MLP neurons of a small language model. Each row is named by its layer, matrix (gate and up: input weights) and neuron, and shows model dimensions 0-255. Each number is 500 + 50 x the weight over its row's rms, rounded and kept within 0 to 999. Numbers have three digits each. A neuron's up and down rows have the sign that makes its largest values positive.
After each neuron's rows, "fires on" lists the tokens most often at its 100 highest values on Wikipedia text that the model never trained on. A number after a token or word is its count.

L6.gate453:521514485532435471545462567490488506505460591560514514599442533474583486533538491492565480453424461439501518500545546492490578470596418514441553496459515531438452516492621383505511508569493505426487502513430502516478621511394557494466436401540484565500517509452447533488445505479494497484570531545475427491404522590540463562465522552481466582456537427509546441455461489492520446385507541488414536544461501495487541401536526470483528528551474526509497479552469504489471439469534420489538507487557497487493454563564439510504592477535442577461528499539482544514464413526636489558483494463452546633515523445493565375450515460529492502484468529612471496595467531479632532499486443615401573517488437557547414496498446508547521457539504427518517523571489545519451457531429428
L6.up453:524438506433488395534432543456546472418414507601597564425516471589511509388559535570479475491545515446466604556469594521486539462510534472557467443525509493452466540545567528523487528465485543551439489487347427457556519556517415469418473434500522510546480532491465472475505512503569490435501497468556541444540438525481567523481422475552532497575476550522461464467431479493475455520522460541513503557479528585499518585505479565525552409520452426528467499496557455488546460475356530521495416450483500500441424552522424552469514396547536482394540400513517465455547478591525511531543463436492545458535490515544413448465529501497562511583454497551509375494467525501540495542470447481397427481548496415549454513412528544551476473536495528510448496498523481599501575508547548
fires on: "ol" 27, "il" 23, "ay" 5, "ig" 5

L6.gate375:556371490488457606497516505470441493538506622499579508553561506554545461452429524477554576489537551442475428542553530510541455532553457455475448478493447545511501429526549400500528496505493526423469395502457425469539452488630530459497421527531508508490519524475547546434507515525587516481574481528471553459551497482513525489518554498442534577440444504511510448565554537519540517463524492473528517529554492423471677485575545528538543504500593442511542433463486495492494525531484482547466485443479637518490467578562409490490497523521494400461582498442446531512478561434517549384457471511569587562493460486510481579482455471540480530499534551503415497386527551468548492508511519539455500457530467594532427514615530312524502534497544472507508598549570505470515385533512442
L6.up375:609451421459488559521415448543517510495532470496537449544465458514553564500474507485553530449490440559562426473515520428626524476516449441426621448550571490527450492532544488428439518476463533576454529578483449431521536542496481444388488462535512388596429528466532579523498487481492543470549489500510490449524560457556463420526526571441595519381536531554440483510520557489589523472534552558484498555493548452487507429554530500505556465508472537546466510497495522470461475521422437490592420469534439503457545461492480494439487498455498428504503527547594506436578482586511503541551436561476551493472504458519548502531431497498480470477613529507595508509499505480478499399481459612409461428506499554655469473598351505584504489523512545525576508509464483496574399514597425
fires on: "ro" 27, "D" 18, "le" 16, "O" 7, "V" 6

L6.gate340:521528528534568425500503457448522430582475526447500393571555579519469509437495445457475525460419442526548512479461511504580405510458488515502461484483440512589561535475522468502551469444549491482465423536400431541463445484590489469507522509455538574502454388476485433504544468515518555527522529556532495429450558494471531511431536503503416508530434493520475467568538433460388485483566539516494490506554473446522516526491491479518464532490588453563577529489472535491520451486569474537573395493408501571529487432480442542583466526488507497483452512445413627509550556580378513444478478399488471451498486511443406506484574449637560440521527491491372476525559636488523478439519464510457478491531433540460427433505479429574552463460513487505478607480499530480534588518508450
L6.up340:495503517506530435525527464502585437615460530454504384508572488500570489556489478537463522524479480493549496424483454525560382434466450536533404537411551498550553561500475446478547495452556522518531450604476514575465399558609473458528456524463591497621449382438544427574555477431517572483473456536436453437506585451512492445396473511480500552554447477525521491563538441476471474486568526517513392521526475390517530484539515497465466495510549454574574503510431570504507452572517428501531523515424544508527483465461532491546471487474561488438450484496399560523454499525365508467483497443529516435547531496433411574563479464480524503496553465496501572542508667539517514418512459468435498503505428516444387465491501465557555435432524476534502563497520546452510548469519445
fires on: " Bl" 35, " Pl" 22, " bl" 16, "l" 12, "pl" 11

L13.gate584:528482472519550473431467510470428489526439548490581592545425567544462521534473452421431603461462407540454481556412387464418477471541479620589517414440510498486490482468515447472539508483472530542443467459424490511615588475580483435539438531490479457496557550555490445456549445562498495506547473513491384496492534478418462529568504442497466542550468500520423470477436494435480435390487597505477530595552505471526471477519465496515401516561498504515414556521473383516521443492431436511563511450554483513454493396451441561576521452528547450483449561521517498537411560413484450416507470459511459471503561550506487404470501480534501504518526509570358508532395480430491501503463439478484485580452517391531451439469433514529533452511478418591379490490480496516536476508588415
L13.up584:594519516445484389484515562598472499476459492477577489463469421464530506356457512513482379522570489486506456542465542539499549496530476459529556455522536481530482393561496421536628502491462576502424436419535508513486531525466506531562442494583530546440459466494532513527475421509623542440475553483487459527516531507556490553504500474515611441506508521507506402580472537456541459474497497568433552491518504523515529509510526555460599460581489391581525516546546448517507488487516501451456526500532386589472466521485500507521416422527423541482455452433484551504433533493508560430537452522636500418533534418488520509476525462523553482526538470600453499410482500470467512369411550505439455521585519479496538472491607503572442446454451516473577522548519451471478448461450472
fires on: "ud" 17, "ig" 10, "or" 8, " se" 6, "ru" 5, " ed" 5

L7.gate616:459431484469511540487535509543503507475516562439549494537551488465435451503434516501514342571507610518476490513504546518589480506438518546580516469459433505533509496447457558462512434480469609509481495522464442527434481426606533486543491546408542521607484473487486516590533430502553543487509568427465544472546445553467591409461532513532555570541551578395485497563504500499471501586548521528451549507503517496456460438547434513483460506607491481495531534495509569515594518461555465553609444475547589579472483396455444530599509438577469527479514461491492568579511559554451510485421524547441558405508441522506432393468478463487569466611499524522568397415464541391526509598402483450474514503526452508487474555448427428524505491578463523511489549434471475489493545478511463
L7.up616:483407596476526540498425433530565513476454490498468483534510455454475451531396517502480471550555538540398483397460486544579518577496504610524482460507512500518491463459575487558458564470554546475576542485473553540477461504517437523534498502504577477556494559516535522474681503536469412515502522521449492525523430490473479471498521544529573403449521439476422501591549521490556513478546509454467482530514482488408547579536528491526556517541533501571589559531459448533504449509563464525500468501512503584495512527383515457547545476613440561471321441478546456547556537550423482507501512444489513541506459513542463540505544492444541469497562464452585508373428560503519548531462520474459482470592496489491400468455459456475485477551436511482463532458614487478463522458580423
fires on: " pl" 48, " Pl" 22, "ount" 17, "pl" 8, "l" 5

L3.gate389:459553407530517414569475487555510456445492562518403545413423413556491454419543504443399590474464465522464591416508506447476525540571376449434508498473545496484539550601534499443549502458585501378457533510490476537433615486535488494521515530477451552517408519418495602513485423522408483556466497529467507493452416602498460445503428569479552496524436442467470518461514513517435434509624518488449566560470482413531434520591442507525436510498476555451452504503444489439539494529497556490404534434594651488508526531518560526471484509581549510529442493468522479550408494491532456478356429485501437434518514447500543503528603583499518487462477485509524437481451459510468539494554525557526476422483505515514599562510510582484540469503468418438501480491590486432519499478504548
L3.up389:667492524474482404521503502499464436502472469498469534419430494530550470464520555491421579458484583518527612558483539505464436429600418485492553542493528490515471627554434456476614466503575518437464468455448515502458593406527512567536501535516485592548429502409450498450451484513384469497471467476529482457406432459483544451454474534537547513504543450501495562496427464463460438526464511353504591411408505482481470492485462529465526488554441598472529517458439536452412454431475562557541528464546622542445503612471532548522501454556446519545493509446514565593524510518529527519532486505545539507538474510575585487544618512555494495514418484547498490497421420539510499566510465525520511507438426538528554529545565599507503409465463395510527390540547522560549598560537468
fires on: " sign" 30, "ath" 24, "ro" 12, "ap" 12, " +" 7, "1" 4

L11.gate797:599498533546536527512545490463341522421529540479516436503461513539541524477515547423524473478452488501413494494451502466443599600392527541504494513444504477398591538521486419501405526340455516493489460490502308532540449480515520562560569510577442571498537540441402577525578431491446462490522459592603410514527554462495467526513498451545495495505526439572534508445488482507537521542483553522425523467561535440410390497544489468509458524606598516521437468473534527477499511464572491545564543527383481462459455494554511488438500501583462494479564487523528565523458470558455530596455470541486526450443513469448510423501563470505511430551474583520544439480526557475471455504513541436491479535473434435530433505496455442464523394599438528522469525518462508598515423529542511
L11.up797:506460614488463542493483480528500511421517460537472525597522469468526569526492532407466457485490460546518424404451501564499496460476439439552563482421442498495608527449547369493546481512562484487512548438556498435428497559480491558492594451529482507459583519506502498476618542426561405577591444508523440364475475493491508591478478537507586518552565470480447524526430453471507535534488573519559609471540543459399517540486428444503571526482483514517464514431573516485547437423535462454518447532490550464456549402510427467516583540513489560486504492569536538553487610485497518552525440550515452473567570416585451511516487515510509519368530597547558466536524547443588530538420538485551587420551481579558517473467472460473542502578425587505515530403544440505529508470392515
fires on: " of" 43, " in" 10, " to" 9, "an" 6, "7" 5

L3.gate424:532558462466442499571512522537523521438456479468510511446568548453451559491542456576463488527437488448434451498548500418582405490428425510505573497411608508513505472605508547553555525555507536562436563446506493459553581558527537491419507509472500489511512561397569503438506534471406508558518500429392476450439510540546534450510462464394442523471404514470511510597492509402560535420526524494479579480606521524509568424528529518488455595561436537467515465519426496635452549540433525528448537556514467504439582452413518514589514440498454496490485510566498497508556481485437540578457440484561499488492567623400473555439449543488529461583518516473491510528461473455532466527495550441542530568529501566562512442425589534508515493573530473462491426512481551488426545506519515
L3.up424:535488561459494504478486609544456535538412575454459561520507482598567417546558434482385474521450510470505533518536517515526478448498483496583475487551475478528584526436499441576414412443413470482455542464530517524490478496503511481515461450400551438490594544524457536509537640533513550451454549519541422475426539512551435598445481524566476486546452418454426665509534495514541485479563418454578511472485513591469506435393496563517555473573501519530542474454550515518536438494463443462530595523551536472612598498497472433493392502540488546512395488471553562552561448491515567508486480491530492585503573565520457459474473439485476510482441557459454523405560466477466450407491444410520450489561558551517543517533492590433569600548514537464626480551502562487507393500545509
fires on: "ech" 19, "ik" 13, "qu" 13, "om" 10, "em" 9, "f" 7

L13.gate503:550489513532573488521492497456426447458469591520517440508440498481518523492497433396512502560581503485486523546402516506470490533441424573575461445567472457401517412473462577590532440438547561434454476475516453533505539480543532469581489515508483617520503502410486543448499499575526511536454479529538517484485549465481472503571389549389552580526412509517581524612468538538430536597447515539498460515511513454478471465474516431520459467463508581446514498387519560485554587586557536542535538450406454522522440537542533574557517558620545484502555488545463425540558506539420514474491586591450491471472366469529505526503519570486503437626519484515528411507485550457518455578494532518508565420467428444476522539464466502461467449537447462499480488460500483477476569520475537
L13.up503:500407526451411487559534539466575483510501500510458563435431459491486533546512503392496526512553455383456472519517410516478442449479478516436523518510552508517474531576626526443495563398457550504449495472471454469570506519534502569507564535482449535546441522398544466458518478418559602475489451371488469588566467453484639515560549544512484486583472596478535473474488521448533614463438511569612447496553551502572501510512455422578585450516476578457539450425528523612561592440631504483519526454510460549490527467512528448493544603444518454467586501460509519579491531525327506485503527529475462500476504458474559478476567509489463436463468530505499516493520457520526499494395524445532553423491478484470480504460445490484551485556427468495465563419411518444543499533501493
fires on: " to" 58, " not" 19, "," 5

L6.gate359:535436448531542501541473421380475407486573580483539484570601433609588444517472545515567509512509472534504462439478493529491498442521495486503520524488559529442538491444563447424583490496463449422546526470527493560495497540529644453522457511524475444589453553455491430534516459445467472528552497451434497402547467513419513389576522563477477450511462418543462552438462456476571439458556550509493517521540410432562550515473578396566500444502424535539498490469466520552450504445529503432616557439550521503530539504486302540415565472537535559510588518604571500516451473579558477569510502534497557580552479407525466492513515543475481446542545479503442496468418516412572549558421464488482509486416518432538430499430539499519505520474444476490512532480490433485481491498494450
L6.up359:533416526470560528496375465559591470517528473582514604546496506482580534519662453495524506497510454508493540534541504472498498539421522488596539543454557494462490560506509464445553540570505664501484466493465490480413593550508548579446459479565477558512511485522542436464523381481473502461557533452587462474500443407505495495565447513525535497489476600478486592468447446418565619509550481534515529552445584506487493587455482507476569441505436516567507520528539430506532439458506437435509464483498525537452528492426520484478489520489455511524461577513516520456460628489480476563412545569544442622561516484436543466534530537493588551488446555550548451435453449526558502526458542507482458528591524582496506521504473496434545331471382485484448503576452452540622563417512521
fires on: "id" 19, "ol" 12, "ate" 9, "il" 9, "I" 9, "ound" 8

L3.gate632:416554534483419477556598457455504445467464582484540513501469511490460388568475469507435537443528435454510555472452576493465513508510513537549543472412521454518497450558587497605537538507439446543525472491428539605493488458476569471409515515506516519511430553448537503453418500485517529493531495536498476514421475461612559475464517447555608517434536461448598542491459523521512492489482471581446439515595507488458577448388516462546520443520455465549525515546441419556510477557535538576530592468536543436518413508511437530463488458510480515489678486454468499452445579488471537462493567512603537482478482473595486573471475466468533503508537556519569506448521493460546562525559539552393550526496519443375382522459552511423388522506511455507551563458498442568432456581522413
L3.up632:596500542479515422507499492588483371444424598575540457424460509485514436534520493472477598545462501497515542422408497447420534531542565503560476397541598500538515456540516617490412486491486438594475584507490430448427506461402500527463553511553522455384479498473484358491572471527550623486589426585446538519501511445457576600541490466487528497447518493519554525423428450521538503545455400512473482506530479497406527487416434547513488433449455445450569442563452412448500539484416493520454493466508512475519477525436494509463513557450467445517553501586486572480436534538478508483426496501473519492528562543496480516488512488475507470512553468504527590518392553500522498556515554496368521568521488629498543514465490449399553488403495539429539541427526518484469479468442416
fires on: "b" 42, "ab" 13, " eng" 10, " −" 10, " Med" 10, "eb" 5

L11.gate190:443498458486530511444506400533494469536472532484364468582598455507481534495449549529529453541526509616497450465586458444553453550572557550469510375538459539586562578538503575469533395564536511434578511571569495526478500527573549492547458472468523493433487493421520594508522496444555528532489549470478481428507508482428509484517520491499493585458485420487427542564546482587516576591569513541515545481510479415510408458457488466494505592534487497522493480492537570476541439415493546455547436517471517526511433490440432520484566567533568478570459452522412591424472481546540628526575569566440513420459563407542474445511555585518547616476624501503401498472492539386442524499532471515490487508444511489489483526479542444525546505522443440420573594453457482521459449448486418
L11.up190:498533544389522443503475561606565462633474595535522464532460543516518485437473442477489471480471512566567403520545535606436494487517543544613425470460555478380555425455568525455546509539477472486517552492453491462536499510512517437536488487492487457479579471524444633597536454582533516501454565471522448471453452558555511503487557492475495494576481487468487493502586490498457517464522582571503428559564502450469546456408570483556421553464447401529394582596461580487522522431515569529484516528514492518494527425506460591577495517593486517591482524441526510537508463519472516528554502423465533480544551491452406550429526491458640472508479547498468484434482534508448569532542403552475491519613303416419467490454482493458482474521459548512502446486572483448536540559451518
fires on: " pl" 42, " Pl" 18, "l" 8, "os" 5

L9.gate652:558570537556493501517525489474418518408494533531602525571466503515613505457470481469562520472462530506400562451475573551478514519417451514491514553509486525433566480502465384515494455547541518484466385422529469501454493468566486432524426510519542517432543396417486528511565417519582515554558472570464556404510414472509449448566505487545446560513505546457484480509541481555447449505437574614458481388433514486507519521515466415537505527592581519402468478506513522418504485488468482507545437484506590501528479521467505582416519482640421482390527539537509442592553513470400483546488474556418505408497572508445572482543544464484567552462543538592541501489435501506482539607377336442505582435545436517486566446465480434503505495533523461416493472483554485546495452439437487
L9.up652:534449548524449519446548481481446582488512431533543471489470560583545596436543545517496522510505410560544397465470518484504588515488565410462470526375507514458587487426581503528493495467527493546627496472495434555567574455368545453531564595526522520428531484475516588512559579568662493594554463547502491416554468433527521538454420515660449541489520454448583517532495476490463564422454560536494484503456496510478502519436506449578541497532594550487561482442536505533486440456451436421561479416423449574498568530510441493518519478503533472475598509487520511571463512488510564521446482561497405501478507392482475522524502545475458511519450491527500503476495453544552455564392488563527587478393537472474526461531473518490574498561503469521518567444407461476531505563527432
fires on: "," 45, ":" 13, " of" 11, " in" 8

L13.gate120:516456457612543437446584548523534464506427469412535541508541472388516505505454418436499565537474523509498554561577495536481425466591428446500546477528493500553443590438579500535522459549418483513513463441361417579546529540532517406573503472495503456604398550565521496484422497537507606436545469453499456434540576458528453452567538448473448520501522478484564420524545537428530461460507560452558542507517512516572598447519514547489536536585490476510394578537448499525470594508615547467491551480449439544384562509518411455521536456443489562523481535428532583533520533479497550595554509380581436551540513501461547448481474525558523497574536568496523402510537402495544559519449505510489436460591511495532376530467501448537565474449490434553491505465583590479595406552529455
L13.up120:496625479447468389404513570485617452569447504490560460495422524485475482489507527486449500481497447429402517556472522620525467553505509632479430593438528534482493545497500484491446467484608502531460479591469560562414534425543516444554460393402554508563494403472500445449576511536450426500459468522441565515439541469496520571414408522516512529450485490548522581507520514467494501486372477575435495542492479460529581506528601440520496473474439508602498454556565473486518496576456424479504559609484460533468497431429545462514495546598470454551479503561488503450479489602613525488442492553526522433533447454563477522474462534507483478533530540537470492506518513488568479487395578497457427517531490463615493509595550498497509449560513597526485520555552529552421491459434498
fires on: " se" 57, " Se" 12

L5.gate411:602533542525473542534511543430558543391424475594442515440415509485405537393488491470423431457547505468479532470496427530663480413429405530577483503508552493511525483565428534418555503456606505550476472480516454581524530528473478579503568543493450495524485497438564515542548517548472440447541440488511548567461592520418572560521480494434484469490513555481552476482492468457440455585476471500482547536543471490542463477549433495567562454363546565500468474524573453485426488505553492472481564557513545519461409492538459454516487487594467509467474520424444484576553369476432467480649480555466566531492460586476495508444498501488463462515473502502569553508511448567468516534571500499519600455546519533540635492506554419436493459484430534426492586476519465466385524541546531
L5.up411:427519549512531521503485494552517512516452429501509541502501445489441516491501450518544445470585545408494489532525492494511579402496500578456594517459462500499539476541547481462414399457506563530517498492389463459523535478467443565539502515580516485447569483628506551452585595502479471522434519513439471608556620486511430427512526462533470482482469433411493557493548483529427435414495449443466528528449470520527569581525581462504429544488617550514491534553485498508510490538568609587466533529479457502503502565470577570441494494480493491558486523562499487491536503368516461570506496456451560519546516529559405489448478478522418486480485520465512593437502456506471493520505530470573360559446532449412578546589398462500605479650460610550513509542575542482575491388480503
fires on: "at" 18, "and" 12, "ah" 6, "an" 5, "c" 5, "er" 5

L6.gate712:499539557486461490563535598515435614480462509502468434566567493489425459478533449429511469494490429424485410502452530546454467455477554542496371463533551556559452543467545546475473447425508549467535529608446457442471578491484676531504559578497513601503497438549524534582422542556477575438532481378551579434508397568422500450453399455470548556591550503574489439536504511497438373534499506576503548529548506448476533502459462516476477487487530379463458547467517527569532488479567495564510389419509493468483420482472494586533525536466510512551446515421509529462492512382485482455464432469498477496470517497461502522490461504500585504497475446462490482556444516574626501467478509504589504447482566436539465554415492525497471534537410509553544456408511457440504431540571420
L6.up712:462548493483500546618520564480460625467491529494403480491514477457418439510536545485484506529495512523495456418478547530411512417459538567433511496467501511539393583426442490509524541454503524506514447529536442581492580544512500486580561550507578438472440425462540551469516476475505532447655463478504490454561553549425553556454543452481546501520556399507499519494497538354478499503598466592586565498496458430485510519433501533403578515452536468445509542495534508513422518513524580575524469505533593556435429532452549490525514475469529438476483407510478480432541500510466492581484413442532457533527474555507512589481518416517520502570504373515472483458374442522477458486563485570444505538512411481512455509449552531535511549531402449527617494486480517489500465403586494
fires on: "ank" 16, " requ" 15, "at" 12, "ann" 8, " int" 8, "ang" 7

L5.gate704:371526463570508391464513472437531436545514526555581462571659438460480463515502418421388450497515466519562453455516441520470513529458473485583461451442519523458577559534502558477517463586480468514551496499469505489483510508593541508516475475438582586449502540521491435534545378516372514570479515451470467445535440410496509553523419587443520505375352518508399466542620536512568538543478473576517477540495567505496557469439443465510512528530447481450602455546506429539442528411502503502506487510449398513515486514452502550564520423506502494474434390471552539479461550472502495451539516508489567544459483635603494554484400520468598495444534454545539452502568521479541412454476476504554492517403581498440463474483503385474531547587433409541503477448462585452526438448464489
L5.up704:496496455508426449484488486444533432463465477527559408484503590460501476455635485514509455574477598481596458448525453545594409630566482518534531439511580594445599456509534523469396486495483481481482470399536524375517549560538486502483491453536595444544578432525437468559422538559525563542441511500533524529418452516481505528472480414506444615502589468542560447435522406422504392344468459408511485594506511430487498520402523477488499508501475518415556547468467500528508528445502516448450533502418467467547546538569449461571440476524465531495429504530522557508503655429527455569476470566420480437457476540509488497461526494574407474461496555427548524516464429436595486573539545522474459565525549542517528545452486516521490388521426522515442545536547501465519506510579501
fires on: "il" 35, "ough" 6, "ox" 6, "ath" 6, "ron" 6, "us" 5

L10.gate52:498504501446488562594462463481494488545469527430456491403486573475557519363539544384451467360506585435520431500478440491496467467576425548563508615485487488572496603494604527524539537476549546354463424465433504377503424486490409426584512535557427467464502478564447522557442417416490473474436480462541510462485531534488507537545432489590478548450563513508501522477455492540453537502442513416479520515507621439533544534460460510495517513499482532499502455461516464500465510459440536572577521431417523405560438439463445511467522562393440487491516476520489561540515485512519556423510507487428516552512482521469517541442523583500512576522434495468518514452466599493483440502526538535648442456500530551500454499456463433436477536536453479500473498493487549547458403485535498
L10.up52:497569461458568505465508568681542560503444619527486507519544494522478490488451546452523440583542557538471413596491482559527534432436398454448502480485500498590547553556563413572484572502505472495560480545471483495533561508501504495556435542454564477478489467544486455529526455473535616548440510504459445517426495488517488478464459433551472530537436541563482486499441516546570551378479589449495486523590511519534487509529554528503438632442440590545473483505516526592482517542509471595446611577476516496555535408509504560511472462500459436424552485609449521550508488520517562521474422530442462532443555587502459512450468581509424451469398528514544503493488552496377425486527518525455488581574445584493527550508508578563422464577541581506473480499493434493577541500587388
fires on: "p" 24, "oll" 12, "ath" 9, "am" 6, "C" 5

L3.gate729:521568502460501514554528475453577536524490518477502496525424512592440424603432530587455487401556458484509517564476493513404532486501451512442483489537436491494537614484448462488511486518468383501487497433416486453489523436525536456621563519470436532386539498531489541550480515543588535575487479465542593459511522455458523504392548468477516568528531547445516523490568459474532555487413529517576487533441512526359445445484566510438478526510617547467463537455443575542548513504505347468527525430557580520515620459579453522496528558626516459477472539528535510433522488591484517487545417521440542517548560445442476426440526454516459416504593512508443559506461462470513477491452462525478366468534603486602564456576468483526577510403503569504475555485475472454381437540504511
L3.up729:534450543478476563397436437518422479511469437520448490574561638425575534465559533526453471428597486463480526448631530527517489509501542470462473512521472497595603466605465562512554415474441557564597462518657533522528526473442547583509526554437530432464448548501431535519500521547493491548521508476501417474437535487465507569477406421422505517498458454600554449610399502568529529582467465489463526383519506546433416616446473482496512515405512504489551460524483494481455473436521544490583459552489502510478527439476454343449429491472497481573425486534506506499459445385498520633473489593478509472474550503494502513543497468527547451490492466601509470564487559540492463515488439519565406423531459424491436490519455489542473477463463547484552421520488556500409502493603479
fires on: "ene" 19, " land" 13, "ala" 12, "ord" 8, "eed" 8, "ric" 7

L11.gate664:577557502469557549416491503516497425462458504507511527592505428523538507465519455462426453437458361499502554577451451538432512485479518562608546507573442529492569625428582628544592530440509572548587458508470487559501570433463564418464472440556579558583393578536524613440602493595562512541538427509569470489521521505494409554481447421462515583498475496423497623492466534516483525459429487560474480490541494471477479495456488513545511515430518410454553566484438499405547532505462505565500561539512615439525420493425532414552496516516491470545463493521372441476491559500465450493454579459425480489520559475577526503475537549471521580534559470574537477513502504447457468572546487475457438446516466468420503571415474452564567563510547435426448477524475508510433514484498519
L11.up664:522572520441435398430500498574429460559465508469517432474480558539556475491507469542560436481542502464538452458553478435608535455537519518615513536571458484514429384416573569508530650564454486494532536463583418455473509499508543341470462514537544429492503541454511580488477573491514539469492475508480478512538493480491563490439521499468553399448453422481524422535543438474456445536506534500458541393509510519576544491564514525546468529552528467573586503492439449475372483502531528506535528510534477480473521523494536494513514509543459515495430434541533521648579484509506506448440564639540530473469516442489445474497473439473485500641365545493510574409514439506499456563500491511417421451464471610505454534442507509462470524455491482533572525513536522526549482505572508
fires on: "a" 19, "i" 11, "o" 8, "al" 5, "ar" 4, ";" 4

L7.gate701:540466508483463509517553554465553392475425562525485560485419497471542467474505465463505483506560396496519553461443512537565607486515483527464482395399537463578564415442498436530465458413562506342488467504488523539610467486414535512461523503470402428550417434483609484553465588546481471480491457556523556526454511562536440515559425414493555528523500453518492479527539471504436542467541549513516539480518497582555456563495440482556614505468555450491470601506537480511494484451494464507587555425519511556384546464431560575522602467449432534484432518438529462535558471417536408448583468456495476495511451468458476488557500517482467583628501586526477415499554490508569529482462520441514529510552570494502522470445526460555532504559539436583529474477526455486432614500555493
L7.up701:539458422637512497431511542560496458516478527560520492592443461540469508529465462520452486505494533505526368545453478529486494486447575510541539530486425510496532529560600498501532530517490475557515592503633473530520454466447545479585547574520520481568449479473500450484423529485576538511511481522434574487417523459540568437563474453465499479471464426484538524516499521502425490455476487435571453497570503453574448519417453447548530489519471410482565472511483507528405500442510492525444522474510445549502427571532520587569422496519489462579508485478459514534650511453532496441528457461509425465526671515561506414517443536506381463448526436503628476500518554474547526455489526522587549504469561478521425491474505554474520494406487532576462408498570464613441491496488510
fires on: "ale" 13, "il" 9, "op" 9, "ann" 9, "od" 5, "ool" 5

L6.gate552:464446505467463518436550492554558464453468500492468556497495479416544585537543552447483568488395530514554481498502504484542466470533493520541496538486506528518569422461479445478419467412578590514486473497530462475468410428517530429592477477340459491509503425557478448521554474546565473479464505487529468485456510494598546424529554389501505533505472508561634527543478511597551458546484427511505576512497562558484482529444529508642560527563518504595505529499452503540425445538523495491511554525482542451482512436556545542519461456496448586595453527484424483451455488419598609526496483500476510572595548437506482490544614465525494549533501547528416446436568476494526558464480552529558438501482526635540456524446436426549601471453490537591507420532536446555421473486395639
L6.up552:453368478516356490412570546477488476456399523512490464484494385400512522499516534523541508525427449527520461491531508532521533526504493494482499546542518475520580398593477475517479543425486476537558539581574488413490448469505455518508389573503478598617503516520584420567564509531568523463460525519562347582424554488562535466534444536477458453518557554569555554414488545560527476492520456562439480454502481590487580451553426517528549385532523427513535478472444478476469527512490532490455550540458430475517479501544489520492543523679408477524510568556502414613485491431572490523536527451500463544507521455552510530474577532447548525424574555542515507484531488496531583452566584435507560503441564551582462504533540567504522434466476421612530497545552495543488521475424546
fires on: "ol" 22, "ip" 11, "od" 11, "oul" 10, "op" 7, "l" 7

L11.gate116:495519460461512535447463474449451555561486554511499509544500585551567524548403468446483579447575534531527492539411477484449507537496483551522503466496485511547417484491425486510525467411538500538590498534538536621485521460583600436573525459556482564417534539523534529495501606460356556506532518543485459473473556478409483572499403517400538476470416464587521511540518535635445510514448547459494443558521505494564443555557564424581578404500461499487523537527645471623601543513510469478531430490455581580530529533543517529523590484516433462516533464493527511458460574493526427448461535449494490536543553555612450449572556538478520505475480464542488494524475588477489483479482575428476555549483474484467515430523556473448520491451509528488432517476520433495497530510401503
L11.up116:468438558476566506608426432529455575485414555459456473510447486492536434497474537458437479433558515507477450580445457392514508514474362595510400525462630525471575507508557499550513562432521608506512472518517561514451353509556447447526569542602420543506442499410553548418470448464603493595470515533437561446503541451454560520478535469500530463563445502513442476548452570536534477563463467476556478499439467542568428413512386475513549460531530478454617518518607501500414583523526510500461493508500465495512409510486498477493473528603601487560527445454534512484537563499488551555529555501528457437536516535524569544468528535518511456470554449545575482500554656514532578575460454405564488499491568493431459480459529546540473468519513519514589488541426509476477477499532411
fires on: "." 23, "," 21, " and" 11, " but" 7, "hen" 4, " They" 4

L7.gate605:553502576523520484527469581559498537529518570502484520540500369427527547522448520454448500471520508510435492432462371465499445515455451536470531458499592531499352461441461581447527564472503491528404485512541496543409406471502413478487505528562464638532481526541497579495523481428483523583510417424537569402454476527381519538495500534433476600468436477443466472540481514581457478558474530525536504502510532560574438593446461498512499512477541458474513529545553553563562565530525516541487435550489523567411442577481579563515558416496449431424513485520537520460540500502534541472448491584416525561448471503416630490441491425466464459465530595488451547551461406532554539463369463516418444516523539484612468495532490524453470533586491506471442497392535504425560514520443408
L7.up605:507510490513498494488425578525503529424428536481550511482481565420414570393518547478542390557515516471441521494455502510439539514519477608546488553364478507470508524527513608538481404429577506573484444513431447458477556539479608563497492540547544409526486486545423521459567580620556489455488451570477487522480524551526536490502407451529470474613524448500532503506578541538509523470503501497398492511565498579480510375485434473519473449469449537474628532603519501549518481470538563454448473512483496429536635464650593502443447461545435560478471484557425522475564499435571481579424453575494508472501523465551499505453495518495524508524478499464552536475489455534546547477492654479495506545449555432535439498475464549512532528574600453581522438530458428486490594494444411
fires on: "," 74, " Man" 7, " man" 7, "at" 5, "an" 4

L7.gate316:520520432538483389424537587479440453545530484573487366448483553534593461475547531444457498482437585454417525552435436538488539505500473522445465516493553507518442552488522525531537485487477418549443599477509469460539513504503558411448459471598516549478542560513457579511433523447508630436448494505482433492455519583414552520433437476456489466595434541576547469526527518500433474483480420446524499534631514532456535582489475419461562487503530512490538435538366473425497443481542434567437488439551479473497547507441517501568508451541469512493491524535435538507674393490518589544514513529462460402514463564564421493497465529535580522498470461441421485509497451544547523537500434600526462535526489445433438491609596488457497464552533554420596460455579518429522435597571433
L7.up316:512469515511558388481559549523485514529477458578461474435490503582504516511516471532537562495497514525530474483369501395519496562536506556400433470475605455472550529546512424513450473527477514426440515534465453543502610580490547530511553507450375428505409514498498466453510521553552477510483438455471433554519539469423520612482385437451495485495410413442487580530593477438502533539524449496526458558568575481561608638589428559420535419518421504518547503527458505445520525442572534505438517570504494548419540486491569498510530521548562591446444538528480551490553433484489559588451476394475528540480453507480507502492508491448537529449516422503558510484478474525550506505570560539513441574518515470527503556547556510607467463442512536564536476492517515513569456581613578
fires on: "at" 14, "ann" 10, "ul" 9, "ior" 7, "eg" 7, "all" 6